MLP neurons of a small language model. Each row is named by its layer, matrix (gate and up: input weights) and neuron, and shows model dimensions 112-175. Each number is 128 + 24 x the weight over its row's rms, rounded and kept within 0 to 255. A neuron's up and down rows have the sign that makes its largest values positive.
Before each neuron's rows, "fires on" lists the tokens most often at its 100 highest values on Wikipedia text that the model never trained on.

fires on: " of", " in", " to", " on"
L5.gate2200 [149 147 127 135 118 133 124 120 149 152 146 133 127 113  92 140 166 115 133 159 146 107 145 122 118 132 106 125 121 151 138 195  98 130 157 131 112 167 110 159  86 116 144 111 169 165  93  96  87 128 194 168 120  90 130 117 122 136  94  80 131 153 118 111]
L5.up2200 [152 119 128  92  99 100 128 125 152 115 127 116 142 129 113 103 112 121 123  69 145 168 131  95 120 168 144  99  78 121 104 161 147 134 154 110 153 162 121 138 133 113 109 127 207 175  88 144 141 194 123 123 138  85 108 135 138 129 122 128 146 152 130 168]

fires on: " |", "|---|---|---|---|---|", " first", "|---|---|---|---|", " only"
L5.gate835 [149 134 165 115 139 124 131 128 131 147 134 123 165 108 146 151 115 157 111 129 148 127  87 152 118 155 196 100 171 174 104 159 121 153 113  96 143 111 161 110 109 172 140 127 137 102 123 117 148 125 153 132 131 151 123 155 156 119 147 162  85 139  92 143]
L5.up835 [135 142 106 146 103 156 160 128 162 110 103  99 109 129 147 146 127 140  70 168 123 129  58 135 172 144 138 178 121 105 131 132 119 104 121 102 145 115 124 121 125 131 135 129 140 105 110 118 163 130 166 144 105 121 120 117 141 133 142 135  85 115 153 123]

fires on: " and", "'", " are", " or"
L5.gate2340 [120 108  98  97 134 180 143 130 153 124 184 122 156 129 138 102  71 163 145 126 122 145 134 133 122 159 107 102  70 117 125 157 167 127 121 130 114 120 118 152 112  87 149 111 119  74  99 120 161 144 120 151 157 116 139 123 132 149 156 112 163 141 100 153]
L5.up2340 [ 98 170 169 177 136 155 109 100 129 110 113 127  84 130 136  81 124 123 113 125 139 119 116 125 138 137 129 128 142 154 105 130 168 133 110 153 159 127 127 158 153 158 182 141 141 126 102 179 134 140 140 108 112 105 121 141 117  97 157 120 146 156 114  81]

fires on: " |", "er", " Old", " Gr", "rom"
L5.gate2658 [123 129  96 120 122 137 159 114 121 143 130 152 144 150 136 122 132 107 134 141 127  93 128 156 138 127 133 115  59 129 127 142  60 121 144 142  92 108 167 152  76  94  96 137 109 148 147  75 153 153 160 124 130 133 125 149 117 141 129 148 146 107 108 150]
L5.up2658 [169 117 123  99 112 113 137  88 116 135 124 154 109 176 131 103 142 124 113 148 149 102 146 146 142 151 151 137  89 157 148 159 118 122 156 152 118  89 173 161 124  84  97 164  77 110 122  82 131 112 127 136 120 131 116 145 118 153 102 153 139 133 121 141]

fires on: " in", " |", " at", " located", " on"
L5.gate1721 [112  90  98 124  98 134 131 132 141  93 173  98 125 194 123  91 120 143 112 127 164 152  92 189 150 190 127  87 123 113 120 125 110  99 139 135 106 118 179 156 121 145 105 138 157 148 141 130 142 122 134 116 140 107  94 129 133 131 138  94 114 150  89 105]
L5.up1721 [135 121  98 151  66 131 134 126 140  99 156 102 166 149 121 109  86 138 119 121 166 156 154 138 134 141 111 140  95  82 104 129 169 118 129 186 132 105 127 150 132  95 134 117 137 145 135 120 130 122 134 116 141 134 139 152 133 134 105 107 167 163  91 138]

fires on: " he", " the", " a", " which", " she", "ter"
L5.gate1137 [134 119 134 128 112 134 118 163 124 144 188 137 196  58 130 170 147 116 120 171 135 128 121 140 117 140 140 126 163 173 102 132 144 156 170 128 124  71 143 138 160  82 130 136 107 133 128 151 168 112 123 194 122 127 132 141 105 139 122 131  94 151 125 145]
L5.up1137 [146 151  92 103 111 127 151 121 152 113 126 106 151 127  96 218 124 124 116 108 149 119 127 114 115 147 115  65 130 107 132 101 136 155 151  65  78 111 128 186 140 129 131 147 111  97 134 159 139 146  77  98 119 107 134 154 131 139  84 117 170 122 107 125]

fires on: " for", " to", " |", " as", " by"
L5.gate493 [ 84 126 151 142 121 140 128 114 155 108 119 140 122 120 132 153 126 129 158 103 124 119 121 127 137 108 153 107 158 146 147  88 140 103 130 112 108 163 125 170 144 120  85  91 112 123 127 134 182 160 126  97 115 156 142 124 176 178 144 148  97 126 113 112]
L5.up493 [ 97 140 105  81 158 109 114 161 183 134 165 162 148 171 127 133 129 122 144 160 183 134 139 102 120 145 124 120 115  95 106  91 134 109 139 186 157 100 150  90 128 135 173 109 152 126 120 162 146  99 133  89 119 144 106 136  76 117 167 118 101 122 147 138]

fires on: " |", " a", "ed", " the", "am"
L5.gate722 [103 108 145 109 131 129 106 125 130 165 124 121 150 139 117 127 139 130 148 124 151 125  74 154 133 127 142 159 127 127 101 133 111 120 139 103 131  88 117 148 116 140 124 139  80 115 151 122 100  97 142 135 121 123 141 111 127 138 114 109 167 131 121 127]
L5.up722 [141 142 135 169 107 123  79  87 139 155 133  85 116  97 136 139 105  86 124 147 120 136 108 150 153 159 116 105 137 160 146 125 136 145 148 111 146 165 131 117 144 158  97 155 124 129 128 128 118 138 122 116 146 131 165 153 130 171 155 114 183 117 153 115]

fires on: " is", " was", " are", " were", " in", " made"
L5.gate1301 [139 124 112 130 138 149 124 130 110 122 141  70 156 120 162 182 142  89 162 108 179 144 136 175 119 169 167 128 126  98  88 130 141 103 154 156 177 135 126  94  98 175 104 146 154 126 174 109 148 115 134 135 104 123 148 157 125 131 118 107 105 167 133 115]
L5.up1301 [148  91  89  86 152 120 169 125 104 124 133  77 140 101 114 159 135 133 185  89 132 138 144 147  95 140 141 150 154  77 118 150 157 116 138 112 132 126 128  79 113 161  98 177 123 118 142 125 143 151 143 140 138 100 110 134  78 132 118  83 130 156 143 158]

fires on: " |"
L5.gate1824 [167 117 153 130 106 134  99 132 148  92 136 125 116 158  77 100 145 127  76 127 116 131 130  95 155 159 147 146 143 140 111 178 181 123 125 148  99 152 169 144 108 111 141 158 157  92 152 144 170 129 109 120 123 108 117 106 142 171 151 127 157  99 102 113]
L5.up1824 [156 103  81 123 165 146  91 161 167 129 112 136 127 127 122 130 119 117 110 109 128 102 130 151 129 161 128 149 158 125 105 126 137 125 128 144 151 118 119 155 115 142  79 149 148 139 114 126 112 154 158 137 140 150 112 101 154 122 154 163 144 152 105 103]

fires on: " by", " through", " of", " from", " s", " least"
L5.gate92 [120 147 126 132 119 108 118 141 142 125 128 129 107 104 122 169 122 139 114 121 162 133 128 130 113 125 108 167 153 136 114 108 110 152 129 122 120 166 116 128 126 102 116  94 152 160 124 122  99 126  92 133 113 122 118 107 115  97 148 142  99 103 142 164]
L5.up92 [114 171 118  84 122 104 106 171 142 125 114 168 141 123 122 147 141 122 115 131 169 150 120  96 130 105 124 154 110 124 131  97 142 132 105 162 105 129 113 130 122 127 125 116 161 179  64 124 156 117 131 131 124 112 139  93 115 105 127 113  89  94 153 157]

fires on: " are", " is", " called", " as", " was", " were"
L5.gate1905 [166 139 157 111 141  93 103 130 147 129 148 123 133 101 151 126 138 106 129 152 114 119 140 101 129 149 126 128 132  87 100 142 107 105 134 104 120 106 130 118 153 162 143 132 125 131 167 205  99 140 110 139 126 117 111 132 105  95 103 137 148  88 131 129]
L5.up1905 [138 125  85 139 122 130 108 113 184 190 125 159  92 153 116 102 122 110 158 134 154  97 177 156 116  98  95 179 119  85 101 122 142 127 113 128 104 108  90 166 113 123 136 134  92  86 109 165  88 146 108 118 101 137 129 100 105 137 145 123 104 174 153 126]

fires on: "==", " ==", " may", "s==", " would", "==="
L5.gate2050 [132 112 152 121 155 166 142 160 135 124 140 100  80 157 148 147 151  84 114 162 114 122 104 111 151 122 120 111 169 144  90 129 110 137  99 151 158 129 147 151  86 138 107 134 133  87 111 133 107 174 104 121 147 121 122 111  86 104 140 116 113 149 139 160]
L5.up2050 [123 160 137 153 161 150 143 144  87 111 134 105 108 114 112 125 128 136 101 141 109 116 117 122 141 141  88  94 121 119 173 119 148  98 120 118 154 153 132  82 137 110 127 143 103  78 137  86 160 153 150 157 124  92 101 131 110 125  64 138 123 145 122 114]

fires on: " and", " of", " or"
L5.gate2451 [146 122 119 111 117 177 129  90 112 101 123 137 136 137  86 184 185 136 114 151 150 122 164 105 151 129 106 156 155 124 140  79 134 118 164 126 151 139 102 100 131 143 119 142 130 155 133 122 127 141 109 163 144 170 136 108 158 151 150 164 163 104 132 184]
L5.up2451 [ 96 161  96 169 111 161 110 124 119  82 110 143 146 145 123 169 106 133 117 118  99 160 129 120 136 130 101 147 112 135  98 130 214 136 123 119 128 102 121 124 155  95 143 153 117 140 109 106 141 150 107 148 117 144 126 143 121 137 156 114 136 117 154 112]

fires on: " in", " of", " on", " to", " December", " counter"
L5.gate832 [141 129 141 103 166  92 109 165  73 163 125  90  99 152 141 127 159 140 120  90 101 121 154 149 162 111 103 114 124 133 116 148  97 142 121 117 132 146 114 121 116 155 142 163 155 111 103 132  87 130 151 145 150 126 126 159  65 161 137 138  91 143 144 144]
L5.up832 [ 91 148 105  91 115  89 152 157  87 111 116 101 104 127 154 151 119 123 112 132 115 114 173 147 136 169 100 177 153 116 134 142 122 129 155 120 153 115 120 157 106 134 120 142 130 128 106 129 138 104 126 114  96 161 138 147 116 123  91 116 162 103 170 152]

fires on: ":", " is", " are", " were", " was", " —"
L5.gate779 [123 148 107 111 190 114  87 117 179 137 141 136 169  90 185 121 120 126 128 146 121 124 157 121 107 109 159 139 119 158 172 167 114 120 140 149 139 110 116 108 109 172 144 105 147 112 143 174 141 134 144 141  91 150  99 145  83 134 155 131  76 127 151 133]
L5.up779 [134 137  76  93 155 121  92 144 127 150 148 131 117 123 160 128 132 106 173 133 137 143 132 113 116 155 122 180  96 149 129 135 107  71 123  69 125 127 101 149 139 128 129 117 122 104 124 154 124 127  78  78 101 144  82 151 102 122  96  71 109 118 136 119]

fires on: " also", ")", ",", " 2023", "en"
L5.gate1072 [110 111 116 138 148 146 168 115 128  79 145 135  89 128 137 144 117 132  95 172 142 108 138  87 160 116 118 140 126 122 163 110 129 101  97 139 131  85 111 104 111 159 189 142  57 131 119 116 125 136 105 106 145 112 162 133 138 120 130 151  90 135 142 126]
L5.up1072 [151 117 121 171 116 147  93 146 111 118 139  74 146 135 119 116 102 108 128 142 155 125 110 159 159 118 120 165 155 121  93 137 117 161 129 134 159 123 144 157 103 133 150 126  77 136 156 156 141 134 114 162 127 175 173 129 152 141  96 125 145 142  90 116]

fires on: "ing", "us", "ies", "ers", "um", "ons"
L5.gate2548 [ 93 146  91  97 143 131 154 158 134 108  86  87 147 124 112 142 151  71 127 117 138  99 111 143 138 125 134 159 113 144  99 133 104 144 103 109 118 115 121 166  98 151 163 116 121 165 172 128 146 113 125 178  68 138 109  92 131 110  95 130 119 106 129 131]
L5.up2548 [141 112 121 125 171 137 104 139 148 144 115 133 117 152 126 100 104  73 154 158 120 125 109  95  97 121 105 136  73 138 117 128 106 121 161 137 132 117 127  78 120 166 142 141 147 142 132  90 132 159 158 159 151 142  97 125 155 132 109 149 114 133 136 123]

fires on: " it", " them", " he", " had", " she"
L5.gate1366 [158 109  98 138 126 134 146  69 116 170 136 103 133 118 124  93 171  81 126 103 146 149 183 107 116 129 111 119 145 135 145 146 137 138 120 109 116 117 121 109 153 134 130 148 177 116 170 106 161 133 204 180 117 110 128 183 103 124 162 122 157 116 102 106]
L5.up1366 [153 137 119 124 118 144 121  89  50  99 111 110 127 114  95 182 134 153 144 109 145 147 154 133  89 107  93 109 122 119 148  94 135 151 107 123 142 109 103 135  82 126 127  98 134 118  88 126  92 117 102 109 114  85 112 113 126 135 119  97 216 119 108  90]

fires on: "4%", "3%", "7%", "0%", "1%"
L5.gate568 [123 124 140 148 114 130 121  97 106 137  98 106 104 119 107 117 133 160 105 113 110 119 158 134 114  89  95 117 134  79 138 141 140 167 136 136 122 127 151 134 166 135 183 153 102 128  89 118  96 109 100 170 131 115 159  83 151 139 174  97 161 156 160  65]
L5.up568 [156 144 168 167 150 107 110 151 144 148 157 107 142  94  96  97 138 166 151 107 119  94 152 139 148 100 141 141 117 113 106  94 126 169 112 130 124  99 135  96 135 136 142 121 136 175 146 140 151 120 120 148 160 116 125 132 135 109 123 148 112 107 105 109]

fires on: " were", " are", " An", " is", " -"
L5.gate2853 [124 131 131 150 154 118  93 147 151 114 143 132 138 106 115 128 122  96 133 139 123 139 136  98 102 141 121 111 108 147 122 143 129 112 152 113  52  95  98 156 150 128  83 100 110 104 158 171  78 128  89 136 112 123 127 115 150 103 107 122 140 121 117 127]
L5.up2853 [178 111 117 133 134 128 117 106 113 150 123 126 164  81 143 130 128 103 119 103 117 108  86 160 138 116 149 144 143 117 128 108 141  79 130 116 126 101 140 136 125 196 109 149  72 122 182 130  97 144 121 105  52 140  54 149 119 120 104 119 117 156 143  91]

fires on: " |", "dale", "is", "aux"
L5.gate820 [112 159 145 174 112 128 160 161 170 151 177 118 159 109 124 153 119 149 161 149 115 135 129 127 123 123 152 112 139 168 132 117 146 128 155 159 114 130 121 158 108 116 115 197 137 111 130 161  89 105 167 178 131 102 124 107 123 158 144 132 111 193 130 108]
L5.up820 [118 176 130 120 123 119 146 138 142 167  96 106 180 127 154 134 118 176 139 130 117 145 165  81 152 153  95 129 180 119 131 131 140  96  83 150 163 132 141 110 173 126 119 139 131 102 156 129 152  99 170 128 139  99 128 129 187 174 134 130 115 137 107 139]

fires on: " to", " by", " through", " under", " local", " By"
L5.gate996 [150  70 124 152 164 183 106 109 140 128 114 136 161 154 105 158 157 104 151  93 145 146 156 136 171 105  96 145 180 171  90 174 131 128  98 141 113 142 104  95 124 177 117 141 140 134  95  65 180 142 160 103 130 115 148 162 148 140 144 107 134 128 143 100]
L5.up996 [147 116 121 116 124 135 118 177 170 105 106 105  99 103 156 136  93  75 138 110 127 133 132 133 132  97 125  96 164 105 130 127  74 118 157  76  90  93  97 155 121 151 156 119 118 165 140 138 149 123 135 122 123 151 193 171 122 153 132  82  93 159 128 127]

fires on: "\n ", "-", " |"
L5.gate2652 [ 97 132  89 114 128 167 128  85  72 176 122 141 129 146 156 151 139  90 115 126 129 180 136 130 142 140  86 116 136 145 108 104 101  84 114 115 122 156  76 133 155 112 141 120  99 118 122 110 113 186 128 148 119 160 123 155 133 103 154 109 134 151 120 145]
L5.up2652 [ 92 129 138 124 134 123 138 136 118 126 104  82 150 115  84 208 145 156 106 103 127 131 100 115 108 114 144 143 148 131 159 147 119 122 136 115 132 148 116 166 162 162 143 121 101 105  98 110 113 152 136  79 133  77 129 143  86  80 138  87 125  98 147 141]

fires on: " and", " of"
L5.gate1315 [162 160 136 129 106 117 140  97 157  92 157 128 133 148 122 156 156 119 162 142 166 150 116  95 189 111 178 141 159 119 108 140 129 134 148 122 131 134 107 130  92 175 121 156 140 160 123 145 182 135 136 162 129 132 121 114 154 101 159 102  97 114 112 160]
L5.up1315 [ 74 152 147 121 126 133 115  96 117  94 126 146 122 109 118 143 146 120 106 113  71 143 146  86 123  75 177 100 127 136 114 132 146  91 124 120 109 130 148 113 123 132  75 119 147 127  81 134 136 105 134 156 127 148  84 154 152 124 103 137 130 157 118 140]

fires on: " to", " as", " For", " also", "To"
L5.gate594 [ 91  90  94 104 188 127 128 147 139 152  89 147  89 103 151  88 128 133 109  95 114 110 161 147 135 140 151 148 135 137 166 122  80 163 116 157  75 165 139 154 148 139 130  71 119 123 115 105 139 128 132 116 186 144 153 140  98 133 167 134 104 133 141 118]
L5.up594 [142  98 135 132 180 198 152 108 168  98 135 102 100 188 154 154 151 147 119 143 114 142 129 143 147 124 141 140 132 108 117  87 120 120 124 119 148  78 100 152 105 141 127 162 124 110  77 141 179 157 154 106 127 113  86 135 124 154 140 133 130 139 149 108]

fires on: " The", " In", " Second", " For", " At"
L5.gate2388 [110 130 139 109 164  82  90  90 122 145 109 155 168 104 123  93 157 130 112  77 148 130 108 133  65 130 121  96 176 137 114 164 140  98 127  74 135 184  76 138 151 173 125 142 124 106 132 145 152 139 150  92 134 119 137 141  91 128 126 141 118 133 139 147]
L5.up2388 [ 86 132 134 134 121 154  97 122 177 126  98 131 118 143 101 160  95 125 121 127 144 118  96 141 153 159 111 136 152 169 127 100 137 102 127 119 113 173 128 136 133 117 134 103 125  91 106 134 139 155 113 102 124 137 152 122 170 118 116 105  83 166 152  92]

fires on: " –", "och", " to", " and", " |", "\n"
L5.gate292 [107 123 160 149 118 175 141 131 127 103 150 112 139 108 131 111 130  67 112 110 127 134 107 132 148 108 137 122 139 118 152  78 123 121 140 108 140  99 107 109  91 137 142  96 169 122  72 132 113 161 100 109 119 118 106 116 101 113  99 128 145 185 163 126]
L5.up292 [105 119 184 133 139 151 113  89 124 127 125 129 152 137 130 131 154  78 120 104  86 119 132 144 119 142 133  99 138 159 159  57 145 115 121 118 134  87  99 141 111 139 148 104 165 114 108 162 147 171  93 159 135 130 122 139  83  92 110 127 151 161 135 130]

fires on: " |", " and", " January"
L5.gate2060 [161 112 144 105 160 117 163 166 120 106  90 138  98 153 112 108 116 160 136 121 123 162 107 140 108 121 167 103 108 108 151  90 159  85 121  81 148  99 156 136  57 129 138 125  98  90 120 134 135 129 178  98 123 115 134 114 113 120 115 153 142 140 118 117]
L5.up2060 [101 130 142 148 118 111 117 133 146 157 120 140 153 145 115  99 121 100 126 167 103  92 104 105  90 140 121 151  75 133 152 119  94 153 154 154 134 126 138  95 141 139 119 118 189 103 122 139 101 138 112 144 122 130 164 111 107 160 112  94 141  98 127 138]

fires on: " |"
L5.gate1360 [127 135 173 126 146  85 127  88 123 135 106 114 134 138 111 124  99 158 145 170 138 144 124 146 125 121 168  74 128 105  72 107 111 111  98 143 135 143 164 116 116 119 149 162  86 101 179 152 129 131 140 138 133 114 145 126 124 106 123  96 125 176 135  72]
L5.up1360 [157 108 146 135 107  93 120 107 134 166 122 132 113 167 135 128 148 116  70 126 112 135  98 140 147 124 175 100 115  96  69 128 129 131 162 156 113 135 147  95 126 156 120 103 157 150 112 125 146 102 151 107 157 104 119 111 121 122 133 127 151 100 142 124]

fires on: " in", " won", " from", " attended", ")", " finished"
L5.gate2407 [105 141 143 122 155 142 115 121 130  78 116 141 116 104 148  95 126 122 134 127 184 120 157 115 151 156 116 152 161 137 130 134 159 112 155 112 162 163 138  92 119 151 114 117 150 135 144 141 185  78 130 132 166 117 101 115 139 127 124 153  93 100  83 126]
L5.up2407 [197 122 122 128 114  94 121 158 166 161 157 113 140 161 101 134 111 144 138 131 102  96  97 153 125 148 113 150 159 105 162 165 149 128 114 126  74 152 148 183 140 128 190 137 144 124 135 116 111 133 134 107 117 169 129 106 114 125 154 135 137 144 157 144]

fires on: " The", " At", " In", " He", " A"
L5.gate1951 [112 130 158 106 200 158 132 112 148 133 136 131 126 115 141 128 136  85  87 123 132  69 130 132 159 142 144 162 158 167 139 135 120 128 151  90 148 152 102 119 139 152 163  75 145  86 117 149 126 113 126 111 100 123 146 162 137 135 144 150 105 153 165 134]
L5.up1951 [108  97 146 144 114 112 103  97 104 112 124 157 166 132 120 100 138 114 170 104 130  86  81 145  79  88 145 145  97 165 117 164 136 109  74 108 125 137 102 127 143 172 149  96 132  98 107 137 141 135 144  98 117  96 164 160 146 120  85 108 144 124 145 146]

fires on: " to", " be", "le", "r", "sh", "may"
L5.gate2002 [131 125 126 115 116 128 146 137 159 146 191 151 137 149 147 145  86 126 139 102 186  93 166  97 155 162 184  83 171 150 124 113 117 170 160 101 148 118 120 140 109 133 141  93 112 131  95 130 160 136 130  97 101 167 100 115 140 162 122 132 138 111 110 105]
L5.up2002 [180  89 153 123 147 101 157 118 155 144 145 110 161 158 108 104  80 116 129 117 151 100 140 119 164 134 137 106 127 145 128 109 147 125 160 134 135  91 133 117 168 112 132  91 102 128 117 143 117  96 145  88 105 126  94 128 136  99 107 143 143 179 115  94]

fires on: " |", " number", " No.", " +"
L5.gate1909 [180 104 132 131  99 142 170 130 121 137  91 109 140 148  76 139 128 139 129 119 133 149 100 113 115 128 128 154 137 138  63 126 134 110 135  97 145 131 157 135 129 151 117 119 138 122 125 136 138 147 123 132 147 126  70  80 112 109 106 133 144 121  92 168]
L5.up1909 [167 120 172 113 119 118 129 170 150 104 142 126 103 110 162 149 151 169 173 114 124 166 136 124 152 149 123 169 141 154 124 121 135 187 130  97 146 140 117 127 102 117 125 159 130 109 156 135  76 151 119 125 143 100 126 108 105 127 104 112 140 168  76 155]

fires on: " and"
L5.gate1317 [122 159 133 169 132 100 159 125 128 139 126  96  91 138 144 116 127 135 115 126 108 113 155 154 119 121 108 110 141 126 150 115 126 135 111 152 170 121 110 106 135 118 118 126 112 102 142 115 110 121 168 105 165 134 103 114 117 154 127 139 119 158 128 107]
L5.up1317 [ 94 115 169 110 102 134 127 130 106 151 160 112 135 109 129 130 123 113 146 114 145 139  95 128 138 143 140 148 161 120 109 137 125 159 102 101 112 122 121 113 116 142 130 133 138 143 111  75 120 106 103 135 141 175 110  99 139 166 117 154 119 124 125 135]

fires on: " |", " 7)"
L5.gate227 [140 124 149 106 114 151 121 134 142 145 143  99 139 122 118 107 131 132 105 139 110 126 114 124 137 161 104 127 140 172 126 164 128 184 156 107 132 144 171 110 145 121 130 164 140  96 176 160 112 108  70 130 118 165 123 141 154 168 130 138 106  84 161 129]
L5.up227 [ 89 126 109 133 134 143 125 150 160 131 140 117 130 130 127 110 136 135 105 154 156  88 144 143 142 148 112 164 118 123 134 114 144  96 163 151 135 101 134 108 107 147 154 137 134 166 165 128  80 101  98 118 128 162 119 176 176 150 152  97 123 103 158 129]

fires on: " not", " we", " can", " may", " would"
L5.gate540 [ 90 151 133 123  79 112 130 153 154 127 139 134 135 129 148  63 124 125 146 148 129 103 106 157 129 116  95  94 115  78 158 118 123 166 128 126 178 154 134 135  85 132 144 115 181 125 100 119 124 158 110 115 128  83 145 142  89 110  92 134 172 142 163 123]
L5.up540 [107 124 131 106 138 126 135 142 134 118 113 123 101 117 145 122  94 191 104 113  79 112 124 128 155 109 138 108 146 117 102 140 140 138 151 128 126 166 142 125 123 122 119 124 160 125 117 127 136 154 157 157 101  95 141 121 129 103 105 155 111 149 174 158]

fires on: " ", " A", " 1", " 4", " 5"
L5.gate2618 [135 152 150  88 155 164  87 168 154 127 129 149 155 150 145 135 124 134 152 133 145 149  98 129 112 133 122  84  84 146  73 149 121 125 114  75 120 105 121 138 132 160 110  89 131 145 144 153 143 101  94 119 106 152 165 140 141 123 149 118 142 128 135 155]
L5.up2618 [ 78 128 133 114 141 112 137 176 124  89 135 116 125 110 137 142 148 120 112 116 123 142 140 117 136 115 132 132 120  83  92 114 163 144  95  97 128 153  94 124 115 184 137 157 138 135 161 196 110 123 100 143 124 127 125 123  97 116 123 139 126 126 167 146]

fires on: "\n", " According", " m", ".8", " |"
L5.gate328 [147 119 137 156 147 127 146 132 118 135 148 131 125 107 130 120 159 117  90 121 110 119 193 125 137 137 122  98  95 118  92  97 183 105 143  85 162 113 122 125 124  88 147 139  95 130 105 140  83 119  81 144 144 115  89 124 143 105 129 122 138 146 112 103]
L5.up328 [ 80 126 165 133 135 105 138 115 125 112 161 141 172 127 101 134 148 122 110 135 100 120 173 159 136 130 137 128  92 101 132 130 107 155 135  67 102 132 160 176 106 125 145 137 112 133  99 151 130 111 126 161 126 122  89 152 100 117 123 125 110 156 110 114]

fires on: " |", " 12", " ft"
L5.gate189 [139 123 131  87  77 111 184 111 145  93 156 130 161 168 113 145 129 137  91 114 140 142 108 132 118  99 110  93 121 139 118 106 120 104 127 128 145 110  90 120 117 155 107 126 116 109 100 100 131 129 104 143  94 136 121 134 172 127 109 139 141 147 139 105]
L5.up189 [126  86 105 124 121 121 149 149 126 115 119 113 137 129 102 129 156 169 156 155 120 142  81 125 123 101 102 136 109 128 125 124 133 121 162 110 123 133 124 150 157 105 136 150 109 137 116 147  90 132 109 131 146 121 135 143 136 105 113 133 123 153  98 151]

fires on: " School", "bf", " student", " school", " teacher", " course"
L5.gate17 [124 124 118 133 137 138 142 125 111  98  73 167 135  78 134 134 176 111 119 129 140 101 130 133 129 162 113 121 123 118 147 107  96 136 105  64 113 155  96 164  87 138 100  89 122 140 178 147 144 181  93 126  70 114 134 162 124 108 179 158 135 111 140 122]
L5.up17 [120  78 148 167 102 137  82 147 113 111 145 128 105 122 112 183 102 137 135 130  72 107 106 170 143 165  95 126 106  84 119 150 139 163 119  94 164 142 136 116 141 101 152  86 120 132 104 126 123 129  96 103 118 104 130 104  98  88 143 114  81 155 132 110]

fires on: " ", " Bar", " Char"
L5.gate2668 [129 121 172 147 140 165 123 179 145 194 187 190 107 106 116 125 121 124  99 141 114 144 100 137 137 163 120 113 140 114 146 130 136 147 100 152 107 142 175 148 115 129 216 113 149 159 160  98 171  93 132 162 120 117  88 147 116 136 131 128 132 151 143 149]
L5.up2668 [ 95 124 171 102 129 139 135 144 152 147 119 152 126 142 144 162 116 109 145 125 131 152 150 132 158 150 144 138 130 166 102 109 162 139 144 109 109 111 101 176 114 161  99 137 119  99 127 180 156 152  96 155 142 126 109 110 104 183  84 146 128 106 156 122]

fires on: " |", " which", " in", " after", " of"
L5.gate478 [113 149 150 124 150 128 149 108 111  83 111 115 105 118 138  69 127 134 167 134 140 137 144 150 127 148 145 117 115 158 124 134 151 163 100 123 116 126 124 138  83 139 135 115 140  84 144  96 151  96 116 118 133 103 131 119 166 135 125 143 117 128 163 103]
L5.up478 [131 149 154 127 126  76 132 173 109 104  86  91 132 114 166 107 116 122 118 136 114 123 134 137 119 146 111 152 101 144 161 157 137 158  90  88 122 128 103 113 115 122 145  91 126 161 160 127  90  80 119 125  87 121  98 115 117 126 119 117 141 111 118 148]

fires on: "\n", " of", " by", " among", " to"
L5.gate2656 [136 165 139 149 142  95 171 120 191 130 135 119 122  76 127 155 119 143 155 177 162 123 150 119 128 148 145 119 165 130 123 125 133 104 125 139 152  83 134  96 148 198 139 112 103 135 101  88 109 119  83 213 111 111 125  96 122 148 122 163 110 133 114 115]
L5.up2656 [ 96 136 130  81 143 111 113 141 115 132 159 114 116 126 144 122 124 141 132 143 177 139 136 109 180 107 145 137 109 100  88 121 122 153 118 120  84 139 146 123 139 168 148 128 166 135 159 160 152 113 119 134 167 127 138 178  97  97 127 149 125 127 147 112]

fires on: " h", " al", " sk", " Hall"
L5.gate2839 [154 101  93  56 145 134  77 137 155 137 123 140 114 145 121 152 132 172 142 145  83 139 101 162 110 175 186 129 159 156 154 162 104 130 128 177 160 115 158 134 142 130 122 119 147 137 127 112  80 123  97 112 120 102 132 109 100 138 152 172 119 133  96 107]
L5.up2839 [119 125 110 137  92 112 123 134 117 133  86 115  87 135 114 123 148  80 152 108  95 176 152 111 130 121 144 117 159 151 105 136 135 113 179 148 156 144 146 155 144 103  83 121 140 131 155 126 133 174 126 142 132 114 128 104  84 159 156 152 156 107  94 120]